Weights of a small GPT-style language model, trained from scratch on English Wikipedia: normalized queries and keys.
MLP neurons of a small language model. Each row is named by its layer, matrix (gate and up: input weights) and neuron, and shows model dimensions 256-383. Each number is 500 + 25 x the weight over its row's rms, rounded and kept within 0 to 999. Numbers have three digits each. A neuron's up and down rows have the sign that makes its largest values positive.
A block is one neuron, or neurons of one layer that tend to fire together. After each block is what it responds to, as a language model described it from the Wikipedia text at the highest values.

L10.gate359:509482488548458501498521477473549494499504497499525535534520503508541481483456532507474492516475508487492541495510512508519558537506514525467521525506515524456504552524531478500507506497496490561501475482539470523524489495442511466530473498473535495508487521538502511520494474527540511479491497499531521517530540501499512479486513492486455530499496460553507489507552479554543468463498
L10.up359:521466512553472522500521465521522513540509504467477523497539482472537479462488545519475506499485537524498502506511458519503534552517520501508536556521527504455518527543519503531525533471529549542525482527511463503523547546455492454549473496475469472505468531529484489544487462499533505500496456521533443538519512486504502506471525500502470506516516474530501511502514500524516518493521
L10.gate495:447495504541419482563459497493506500473483485475518543457539487495496476511486515485485515511490484453490509504524501470515512488464502526493490545500533432473459489532483490516520527513520481538516520472538492528478505517522499485539497487492461522492523502478482483493535511471518496458489465478525473506513532534471520489491485474521522498494515459503458485512507504510496554495506
L10.up495:448478506545431525505492510535518481494478476485500518453499500468478481489505473463510513512454493489468527544543477508491539506517508513486526534471514439492483507534519496506503500527497485515553458446521458489487510494473496496515508484480502540522497457530514471503496490488509514499516485477522465496511503479450508498479535504495492509507531497497507523489446501510479495493528
L10.gate857:502496485512479495459455488523482477487480505502496482516507514530464510503470500451469499514487493529572505457505479479496524518453459518525470497524544517499577471499526461505496485506490504469479465489449490501478509520513484501525495477507497495538485489514490510539497494447502558516502476521477474514574510526497509489475491506539507488494489467491502467546475447521506499511490
L10.up857:503482519538469478460500467519508479520477511463517497516510499511477507472477497447441509493477520532573519475488474474497545540498477521550485502540536513492584500524541477504526501501503496477486462493471517497497532489514495486515495483529477532523496489531475545519488494455499547494499505534501442534556531532458497503488496499540491507480476452505519485526500443511512494516506
L10.gate935:528496515508465543495521484485532491488514516499500504496545480513491473494469528499474518524525510482565490514460487473523497539486524509510483505528519516489482508572499494524520508510499476519508461498530488492493476521437467470511504506447444519509514509553497491520479485506543493519497472485515475492538532495502509465497500512504504523496497488532540507521482466518499489485509
L10.up935:536493490528478479479463482512496478525493521491483477533526488488515452487465519502489473514493513513465502515514517539478526518490535485511540500509504466519448500528463517501518505504515566495538485486510494486510545527520492498505471486481486503471456536496455528505484474475518538500493475459505451486544522491522520515528534507501526505484516510530502546519484507476485495499488
Description: The first digits of a number that begins a table cell after a pipe, especially vote counts and percentages in election tables (11,332; 14.3; 0).

L8.gate533:521499565468500519481477541502498471518487531483523473497517492507515506472511491502501503506516515504503498505487477520498496480502486496524486506517480534547534473499476489479504498532461489486518482513480502459530446474444540482505538502476482485489485497506501431494475470466480519518533552489502499494540514508505531540572504506478448493494493500510513536494542496482492536486498
L8.up533:528475567463459520449486483524490474534472498459471506496496468503479500469487500515468493497477491463443471521512443520497492524466512515489510500500502523509499540488481476510475487505510499516502483545478492480459490505496525473496463455540490483476476504494484483500478489484500441510476505559519512518505499500500524526501490495535500478544533556549498523506470534501503487522485
L8.gate756:482514475522498519463471514480542482517509555464512458510506474524484518484519499536542520500545491488513504492527536498454516466508507523475500457556538513526508499489504526513506488489539484484498519503507529514508499514507503457465555477521501523501514496488516462552483538479506529478520535485520487513520522472504466494544482497456479503477524530531540501495526515494533483492474
L8.up756:489537488502513526479501497475540489527489556494478501516515485488492523491494511539498529481494520483478513484491536514487511459527531511485476457511542490522490478568512531484473489478515531504472484494467491551491486528530508482501495484533509480448458511474536516500485535500442502460520509474508511536512515486499545467485466495484495497463495521533501491508509453496494538551505
Description: Short first pieces of words split into several tokens, above all " f", such as f(usion), f(estivals), bo(oming), r(arer); also short table-cell entries like Pld, FW, †.

L8.gate229:472516482468468500453495480506513533524531554520497491524484496533530492486497525516518553539514497496499483504452524488441538490456475511539496496533486524489513488488484538453519531571525453509478479525493518503479498496539505466516509502499465495498495525481493546501489493540517487527481491468492474520528472493516476521514506530507504522505481480543527491542507520524525517462490
L8.up229:497546499478542485440479483530522512523516554483507491504530477491525476461481486536489512493522501512505504506454523508481543529504495577473517470503476498476497501493478533485467528569510424501485492529503526488478488502509548490488494505499481522490459516457472591522503497537482491538482471437484465518505507466505481535511518500519485507514463476563514530489448527572487509480470
L8.gate676:470513518468494522465500507466459504496522534518537441501481514518520486476501517483540521521491476506510527503493530485448469483480450476464505513491499519481512496491466481488503546521499478518479500511469504484509445525473466495510529453433512529464451507506471483489528470547544537493533512509486504482526486516525500481482506496479491502447519488467529495494487502502477537528479
L8.up676:505539476526529511521474498508483515492541506499495417485524519490498465479501520509523512521476486501492501517506503483508491469505454501471496453481482514500531497494530489458485468471516498509503529508501555481482505431509472455532479483512465513481464496508464498506489491490468522538509515463509469505518494523501470517508488499527500492522445527495465489472507536504474502515494
Description: The first token of a table cell, usually a single digit after a pipe (7, 9, 6), also words like Jun, Jungle; some word-initial pieces in prose.

L3.gate22:476500508473474507460473489486511516535517554479486512484530465519494496483487482516517532537500537507520536534521460522490545511540536543494524481527497508506565508464532436497485490538470492523491501527486470478576499494516537470489542491457502546480471486508502488482555537510520529508486503488516502517507490464510504487532476430479516510541445544519509502525530490535491460529491
L3.up22:531507479461506497456507482525489524548527536493418507488470498456488435488501463527488479528491535531480557502581534504496518487512531529522529442494509466479508523497480487475501512473477523485490540490476525454530498487569503517481440490498493509491473494486511488520539513504489484505495512482505497502446440461526517517518484480515537487549458546514500515491509533526483502513488
L3.gate108:463520481501460524489483486510490503465500510517518516510518479536502524483532509477526524541506505452474528490485474529504499472541532511493481453537517464525557532500507492499500537527484503509472495489474477519475467465518532521474496464512516533508506493470507545474526487467502509506514521485513513472544527484558538491510502481497512479478440480501489485515465500440488541519429
L3.up108:503495486428489492463494470460487454473494494476505471511516503479501545465491512474484479523538512459471520515476492527515483499500473539481495439530504485493530494519475481506509476537508489513519491494446506486494457461524498482424459498477517458504471509525497496518487488473483488504539546510527501483492542537540559503529527440538524452485467493534499521508479471485479465489511
L3.gate114:535505489500491490462510515489489494505523560463461486500545451452511471472432471465536466541514525540478523506551516525496501503508506525489527470487545504503500526442499463493512499509488537463452521492494504510527489492524486486470493496470494521483467475468478497520526511421509488506516516474516522483499503487497495499540473469458519507494474527535497535512484474469519488501447
L3.up114:513494527489535513478439498512534493530513551523536470538522488526504473476506512552487491557536505496501524488465517482488499484491546541482517469493503506466520504450497482482462525522485509521514454493500510498478490459490524463499485494534509511480502483492522512494506508504509520523512475489500480494519504473546507466500458489473455520492450452521515520513498497518481502526476
L3.gate186:467524507485484469471485513478492501528551504484467467461504472503475458465477470573515523544525518483501484525528507518483512481505507518482513474544513485521550508486453496482493518534492503528502504508474472510500495501519512470478520493511509550491456503504482480480530540488473517522471516479517494486512482478497499497520501509459518460527470559516479503497517492465492504522487
L3.up186:488528475508519445494454518465529463529485504490522468494505525532452436471507517542490493522515518471472514511480523513519524480510510511493512472521503495484527494543452513505498516553484499516516439484467486534511474467496523477477475495555505491504495503494506517492479523507444519498500533492501505482522466488530516481514504538456519472523479525530508503488492482510513499527475
L3.gate306:488489486462469468399515483516520519537482520553505503506514471497529483490451481508489535507481473524501464496521487496465491523514554484490502512486529496480540524467505493498483488513492504504515520489514526513502489538545510534489545501471524490490493501488497494512537549494513547499476475485496522502490506467521501424497454489467515515511479542508533510497490502465522513470469
L3.up306:498492534546500536471522484482514471535491543505535516486517495498508521460481499535471545503538503490510467454532495517510494537496513515475488452496466482540511511486484487437513499537435459501460512512485466520509509475531512461500523524460493531494489461474518487463487513457508507488457485480510488502493536475519478495495486457496472500428484519512496503514498517512477500465472
L3.gate771:470494524476493522481548483503472458526528497513509479497520529507451487509507491476494512542493485474513504620494545550470540484495545490515498525445536511483503505524487506471469533474485508508467485448488449504470501496498475500487508506515537498467492484491539480473505531505477507499472545464495532521499444460500500485548494506495517445497496536502476485506534487469512492533493
L3.up771:521499463511505493463443543467545487523455503476535515552471455517515530454465512495519531498505508465518492470473471485503495537498496524489507494531506482483551544478520477536485495500487510520521450505452498533501466507482548476415490490494507487512475543499517507528482491526468480523511470524579515491546500495510505472522507530513483495519461524547517511509543458544522512510464
L3.gate798:543472469514463468488500510468514455527527528483548471543509507515462490465475504504489498536520499493503507488487464499518507498490551513453516446514506541542531498504513508484504478542539501523482519503477507490514489466457524519450487482492524495492453522499463533512503517441507510507497535505529510531496529498498506539539456431480477479505479495526506593529509550457466481495450
L3.up798:483460531503491492479527482487519479500499462488512468492553492547488470489540499495514487482514486520515450499448478513513520520488536481475498549493546501541526503436515475520517522498525509499500495507490485536497518520491503529501516456464502487467481464497504479483514518506505484481489483510495496486474551503509538522505524487515486509477504510515481520509516477485476514495525
L3.gate851:488524486437490484479529557493467522531503552481495475485497503469488494497441508492517537587506499516538493548480497509461483480468513496535507467486520488508526509478447492460477467516506489502465457505490509461510478496526444439473497474522517492485423522489495494523499505479493485542491535481490500481520486498517479525532458471518475460499480535473504517524550532502519499517496
L3.up851:486503508419514482494447526509550473513473497514498534529541471517531544484449529472528541480489518489466548542439472519499509463485501492497453472513494483500495512491521529516488457514511493476472500494528510526490459479500463515495516485580509505500438503497551527521521470443460496491534495510519506471503487489491498519526463466509492500522464475467516534501473460493427524501543
Description: Short opening pieces of lowercase words split into several tokens, mid-sentence after words like the or a: inc(ome), s(ophomore), r(andomly).

L10.gate116:519531478500446484458457502507534518525469496540515492523513471506521528466523508499492529515539483495486498458521483514493535512537501504513490527507541507528540518458453491446449542525498468499498468494471466544481478511509561465488519451512483505509509520499512522484520520481485574515493481558479485507554507491488514474517472503463476470520502506493490492531510478492486500482489
L10.up116:517498488514447459476495499514510528523472464529500541507533478509499505487512474512489529483541472534499502466495498541485513571500481510480513546517532523469562511448525470494476506506503491489477485518505482525494526494519549497494527490539469447535519501504533507541475503499489521489496511529518477489513482487486459528530498488515492496518493497490461520502530508487480475461493
L10.gate138:510472493488472490514482509465543478516499508522530452481541512476509516496469524446503508499489461503502495499464459494467530479486491491446510483503511446511520493479506488450502501521465496483500465557461491522490488472458483503527529476524517534488455495462529515468513486477476505517500541522504507514508513519561485463509500538460487449510448456502480519539529475470482536483457
L10.up138:489492556483473466454457545526479453479548521476479495481481474503495509473448511479477479489550524516554506495490511529494573533455554485487497510541542493474542518477481456510508476494535490497523505516509482509507496521520479458480517467529493528491473500524498471499474495516493498514530458506537495526517485478552513513513476509503477470491489485525505456543471498503515498517500
L10.gate147:498480503479537507495490496456516531469497498511526492516494479517519520470540440550483532505517464513496513467526479512454504542463501502514494535500491512469521516495492504482513543501484460513513460474501482507484489499508457490490496474500514494448494504505462477492477500548516494480526462519527489512497458465523459487512482491511504506505482468444457492498525509461497500527471
L10.up147:485551539500525475470461477499485531482472515499525482511477503514526503489496479539466486486506490495498493519551479488474478549507507504503527483451498495510524508464500488506514518474473455521477482460516466459502489519466514490509507498502483492503463495515504459498504523513497525558524473510498504470499483470529438495495509530510452512529475464461514466464518526525470497490497
L10.gate852:507502541482502532471494523515503478505480467491572511490531474519508519504507527477521496483502506517522489541475490500504479513493432553496501495544505513457530479486471419483453498529498487533478496528501518493519463473483526498517493461534466549499524515533488488473487505460513515557462509496510518513540537514536476528542500485447512516493495484511479510482514462490457478497458
L10.up852:493516502500498480499517527535523471521470507485527518515477480480493557490550546541516536478501514547495532508541528519485489505467498536457453490500482535462480511503486498499505489520505507471531493502471478503488510494507505473447485480533474491538519568551507522511540536461489510442482543493545524485509491513531477511545487488481535465498517505527510492469543482511503433533471
Description: First piece of a word split into subword pieces, often a lone letter like s, r, h, cl, br, mid-sentence in prose (s|ailed, r|ipe, h|ierarchically); also not or initially before a verb.

L10.gate205:463518500434508493460457491503488502519522504496532477549505494533490520491499493544512533533518514491492496542490477524496518429532485505506499471482490493499520504512470556510461540552491512489514497491473483523490492494491505494507491417502497530497494501482527535500493493509511499512459537500509517481544528501524517464502474517494455512494492532464507484464530447525445517504511
L10.up205:512516503475515502465508492539488464483516528474498512540532479511541513486539512544498500506518523520508530522528467501495488433499491507518513488506466515463490553511501552471481513539537502528501532488488490523530544487516543483504474432517489520511540547482508541508495499504502447504505508499545509503485475501511477491511538501506499527500471478491511497455579484490484494493501
L10.gate306:467531498501509492496479499523483502497466454542500512493478546515474484505546501485469536458462528521510500534449465497498527488539475503469487517524528468467492469499506485482458519530471469486496516464490505539515484500519505555509505496518512499502492523495460515451543493540479467505504499491516500529516470510477485507518506477511537540500534450480488522476480498495509495491444
L10.up306:504491522455508522487493496507524504464532481492474482489482498510502497558540513539481492504518541529516477517453521513506482489505511460507473503491472544555462504471529529513482527458501480544484502465519474500527507516529504471518538504527507504569515498489520506483480518512520512502513458501474502507465519482515509517498503469499485483490482509533479469482541513518531501505475
L10.gate910:483511525496512505515465490505492488515478475476533478508493502520493425490500528486515505484524457444498520528469497527524538523491504507492463510540510475514554509497518465510506534526500472512537548523538477505461501443466496509421510485522537477530470523484451493503493486472517488558502544485482509541535494512532561502491489485481527516468497495542523465480505497487487492495469
L10.up910:478492484451543517506499470484511465477539526523500497522511522547475485462491498493521514545506485494516517508465501510534537472536511526501510479458465480473484508519511543465452504510504495515472531509478498490507474486465484522464511501441500539511514475513495553508484520534503475518479458537481506513510475472585501558498513509524445527507537511471498503472457491486542470538464
L10.gate981:502532542448498462467494541520493473516477492515502467555482510480483469487458516493525498465503517500504530495480507480506497511509534465463485518518522499515481469471499483470515483530510531516524514519516464501489509476494576513504491485486510504517501472528517531513505480518483525519528489512530531499561537537521503462516479477489505493502548509531498485490496485522441466451468
L10.up981:503507506484504510494495481524490479529482514523497494519476469496520474476480491497509479459471500454506500487500501493538508546499511530511505533508488492519504447452527508439478494509504530521510535528527473490478513503501522508481482466478500463501496461489529512523489487505468534549499494501484533512522510551511547521485506493515503454511513520546500476463480490530462495477513
Description: First word-pieces of words split into several tokens, strongest on the surname prefixes Mac/Mc (MacDonald, McEwen), also sup-, pop-, Un- in ordinary words.

L3.gate157:465501486524513506523471526476486498446496517489539482483484522496497561483507538534506543491480485498496495461499505448496487505533492520508491492513484538479493496489562480502479501535492453537502539526491501489460465483480515505504499506522469495533514510513495473510475519567531497519526489483513452546574521480512507497471486473469432494527496477516521482516533488552525524514452
L3.up157:473466465532494520518451519471487478485521519482557467514482541521502563492488535541500539502526467457488522459481517464499517480498489497507535493530489524487493500491554492502512511520496455544493544506497484528437456492465482496477502511503475493507519513516496498513473488551514505518525518508515475552585514496483537495483476494480445505494482483536523512522499472548521531509440
L3.gate272:486498506529517528456486473476532497476473481466495493494489495513520531502492544562448508468527470465510488475488531469522458542525456512533515557495453532494467529546491510523535479512485495566518499510511467480470498499486505466497470486495486499532507492514484508511466501507498493492499457516496471521505538521488549464498484532476480520509541496550512470492509471521492528445509
L3.up272:495500499533515525480474493490536494478483469466492491475488500512509520500480548569442525463527488469512490485475525463544462538521467504529509540474474541493469519531494518522541499503500504571524506523513475498476504498482506478488468499501479504538499478498474511508451492510510498485506445521489493519496515508487550467491489540470464529496555510534515454496505464509499508448511
L3.gate350:450509488516491505505500516465497474499503512466540468504498505490482548513489513486451542481514471474504511492462534420518488507530465491501496504495510485500505515520467550490484474522453476507550466505507484462511499472495509494484491491493448484498520529497484482526505509526497477534486458529472469493510445480489520508514495500456462524550529475526529503516476505459518496502505
L3.up350:470529501476505522484454499473466473531494524445482453517529480471510510507484512511436502501489498484469534520462500439509533508539478494504456499520490465475506481520486518504488497524491483467510510529515496442512504447503463474515485499502520477495519510525496507520516497475491485543501527479498487485517482507514515513488464467498465545525511519526518524501508510488481481513493
L3.gate812:516510510509480464494449524472507480506469541476499483511504530503461532472468509510509538501477523483502530458514504448489496479539502498488511509524506492503471494484523491473501508518490482508528506511472500496482488486487502491495508541478505497495509515530496492484445514509506467546508495473490508511551513475530492491469527473518472524526500453518571512537516485507518527507441
L3.up812:486503502499476473498478500509471459479488531467510465523512569493483547511502509524504562518523539481490507520475524507496474507516509493527521508561480527502486467511537485505496518516546484528527482504499450491481461469464479445486469480482494507496508504530501493495483472526485517526503526489478491537553515514531538476490499508488448520516456490522500499551543517494481470506469
L3.gate832:488538495476505480507536541491472507494531461500493489491473517490484525501493521478504513543481517485513488516485504509484470496532550469490500492475509497545545486493489492458513495518518513511513490483487507529463478508494506520471516470500510488461490519500481533487540507477456495500483515484524503559531498526445489484510491474462499479514513516500508544519476550475473484478472
L3.up832:467556499495538454528520494482475467500504445485499482509473541509451502480518509491492514513468498476497483524477503543517532455521514461480504489503512498534493499494488523489487552522508500499516492462501478526454501518482488492481542434507526491480515517520536531481525531496466497466459557505530526499511498513452483521509511484506494477504507525537518507501508522522470480469472
L3.gate938:485524527468496544464426502467467509493489454497515520489505515501480528499488510532466538502542509491513496522478472544503512484531530532490498471559498503506499450502482466477470463543489507485505533503501507497502498459479535477460501503489497539491504467484504525477528510503468506516551527475514479516539478513474473485513498465471549494501508477468508513510503516488518466468509
L3.up938:481513498513467521503508509471458511515481497505482507484495477515470497520506490577480510509529479488457498517497555478504478474483492502526490512557469528524503515508515500517503515514474484484515482464521469424514502500444527444502477483492499528511487507525513485471516503475497538527470552503523534533496492496486513505501518502463445498506541534503519514491518509564544471477519
L3.gate958:520526541452511481503498519476520515515500515480462547491507481484498495529481514478492501489535582515511480514506472488481491470498545504509538498520497551495504493494467507469541511513538493495527494537476494532535498527477499493481481484514496504435539540512509509459495482488480460514496487508536483480488535524525514470503504536454536527484480535512541542509479501508499465502457
L3.up958:486501554461493516471495470518551497509503523495500531526520528510490470513526489551472487499542496495474464490484521477546486495519514496454538499520493493486488517530504522494513529515499540500497488511505485483467494451436504464511509506482498525524530480501530485532483486523432514490472513528539500510530466479555484461448476476482522512489488494553520497520479505493465503489452
L3.gate991:518487477498469486499491489477519484520525567554512489503499514508536512471485527546510517504506494466496507468472509487504474472483516515496489495528489489480556477500467448515498519487534482531502449485505554465479482470507513516469491496492481499451468528529520527485480501479508504524494503507518492512528502453537527486529455545472492461489460498535537558535508492465484531539497
L3.up991:459530494457499506475481508502544534499504526501475485518453544498505506505494503521485520465474505476509514474515515455506517511523492550508520492479465580493489515492536505484511490530505525516521506489504498459493523510474506521470527492503487511500532487504501504526519529533503506506505507471495485493530523451533500514490491499496497516463472464500555534520455494546479516506459
Description: First tokens of person names in lists, tables, and credits, especially the Mc- prefix of surnames like McDaniels, and first names like William, James.

L8.gate573:492545515455487501485451529516485470546472476495492499477470516473453445531473506528499518499526507561537503567449546495473478515514513512460500531516501505500564508508500518505467460503528490518526483537514467489517473505512554449476488492490489493509464511521497535451475478521525484501506538504481485533528528523535510499525505460478468514510542516507521497499526515497510498482497
L8.up573:477528516491496556478457504455494484539438483552516572525518480500452499517489543509509515483547484513493525533458501507489505488559518511500516504503512529519553507471507504479504501512486462489510493502492497558512510503500487484495503484500460484502543503511490490450507500514499536483458482459466490523512523505528499489479501484477499510522509492508505530506484482500473475480497
L8.gate698:487506499521489486474470506514505471522500532493532456478507522491470513489512524461543508537526511488516524498439488538472497481535520522504496471554487481457544512472514446471492488479487481509537474519484486474495446481484538470486515467474454507473515518505487531494500507477542471487494578488496439505524527466462509490512481468480474470516495521527502503510522493466517450496500
L8.up698:507518515483517501482502519535515521501538492547461498522489537489505444552485497480516489506508477506480513489507575537526493508498503470478484491503473462461542493500493486510452536446503568482526529492561513529493521507494535494499494484509488458506507521481500469490510509504528468507494525460494448529489484431504469515475487493514508539438506513522485501466512554498451472494495
Description: The Mc at the start of Scottish/Irish surnames after a first name or table bar (McDaniel, McDonald, McPherson), plus other mid-name pieces and quoted I.

L3.gate40:496500530529493475502491514483473514480481502481486478518475541498439471503504498486497502490525487497509497480530512503520535512488480454482518487505507544498498512505499531554489499538517501546475504484493459469573495519451464489495457478469503502489516532543501526524474500543546478505470528514509466501510522510473496479480543459533489508476510522520509512540513504540547458441432
L3.up40:495481530514466469492503570473521536476504454467447456499477502475492521497468539550497471517506480533461499477486523472479488532503422497453498517499525528510479497502506489512493490504522483521491530518503506465494477485489514485462490500469543472500510490531479491547488492594483491511486490523502479490525537540488479497474496535510486504483530497521510503520468508518502472459456
L3.gate183:547506500495504521515523490519504492534541486501478478530496527495491496519505489463482456493534485501523501590480510506435499530483504497525521513508510529496508485505496498473478529479545519543523460504530501473486464478512517497514476440469488532462496498518495515501511493519483486518512524498492489522532538528519522518516520496505522485539512491493476521509477515517476450511473
L3.up183:516500503525508507542520493537490477551503487519493484526507522495518494519508482507458450482523473497504513589486521506460510518468495466483500496513512507489499514488488524489487550456561517528476454501532517447494465496494508520506488448498512556482521514506496521518523470504496501499507513526473501481516532503536535489521523521498507529540509500491479505479473501517456459516485
L3.gate504:487521501497468476477530492489491552526513477482492477490486543465492496500478526510517483555487536503546508504493489504435474505513505486524479498482511518501499488485470496486504470487536455502493503539487531497457474490522423495489530473498516482466505487492496488519521490525498406503497503495397432513552516541539507501510478493507574480483516503497488502534514580499468523510523
L3.up504:502503497518490484495503473496527513566477522447506501523490532517509468466444526466474483510466470487550528487541481499472520521499485528510482512477499546462480480540473514494493505521512461512503487479493562484491493449479483497504502459499516491486511514483490535526525486533492468461505509533485443535539514540500476526504493506504536523487514463506503548468503549519466524513511
L3.gate603:500496496514496535464499481532496509520509507478507502474513520510515500499481512531476529500546483498462522492483511413512467514517502483527518530517491474526485519512465481511489519512502525501515520507511483455455493491498498529495515482515442510511522494473456496472481510438482487524501482521426462474515507486457504516528510526513513473490530491490482510500499504498477534474528
L3.up603:490505489509471503485465515488506514510483492497513505485475523522499519514479530497460504471520501504494498472478502421463505494511492481511490528519516474531500533531483493493468485533528527524500512502498489502481479486471535563494510488506473499505510490457494541496493520503462479528485467506446444520524514497491470487503532495520519481486540480492493496495519516454483520456499
L3.gate692:529480543495474466476521554467493505496514512452501504510528514466490419474467511505488450536482469531561472522526494515502481524487499513498559502501523535461476507521466469480517487495540509525486473491511500439498525475472496463515487511461515504504461482502472485520482516544504488516509532513505482527503492524505488511470517514547466482516514485515482525494496493541516530504448
L3.up692:544491493507469454532464534542504494471496478518508466528501524487489501479479511474512486515516450515473502494510536513477510493525507448480498500503484506510499487477514507498487492533517502580510420475525508459503425468473525510494488470508518489487545496497491522511516476516487525506487496515511497477518493542502487476507552491498496472458481444532484510526495508510479508483462
L3.gate726:506509518492484501480509531456530509462545486485537492513509539503510507509474507472530491494460489510544473512486495507464498503498480497493495484551551496528525435482501523450504508501499471468518487505491529518451510493523521490503502480480474514462505546499491526502519470544494497528495500515455498500548516508473493511487507484538524517461507485488495534527486504497469526506500
L3.up726:512523499533485535498507477473541504467522508500540515524512530512551509471494515449523473457501476498503479477466517522499540520483481508469483505523503510539482464502476531506529528528519472525527451476542502480477517485503510513496481477468460452501496536487501525524499446512520540459515494526500499496510506517486488530503509493552470513446517474528476491504494495526479561489497
L3.gate852:493517506521492483549476518453486518452495474474516492449516501511471502479483537494522493513538495491523514474504510483463479491516491499487507515533508555477513514475498496519505496463484460533519420525550480517521500496519518495536512479495469495499514555485502501507518492514513484549513520480529477593544522527486517519512513541504489518526473459491508486487517509539506501488489
L3.up852:506506455521521496506440537517481497464497482462508500503482504504526527469475558522433463472523484511481536481473493460473496507515505511527482466555503505512493496484514498522508503492509491529496507499532491493468468506534528454491506488492484488490525543476484533449482462501512508569491507504504487555573555512448526484494448506481498462503518482526482462517510488535513467486519
L3.gate1000:483500470488493475456463531484489501506490509455500455485496507486480457509456496453499514592528493495490512515545497493498500489481479515483489502493510503517502494500481477518543467535525505494497445500534509481515456456512500513477516489507456518491468475501491506514502523501525504538466519500485463543510481510459542512542491510486525523501449496518487513515476515501533474489493
L3.up1000:496478493499488486414436522525495505496493501466484491487504461474539485496451476463496520530510495498479517527525497537487493489467454497499487469477505494515502527485504454520514479557510526471509455484512503494498468487477519477521544470499488503473492450465489509487511508501516521488493506518488475510491528510445495525514453505512492501522428489488470468509455485489471486505501
Description: Single-digit numbers in pipe-delimited stats tables (football career totals, medal counts, league standings), e.g. 3, 2, 7; occasionally country codes like FRA or GER.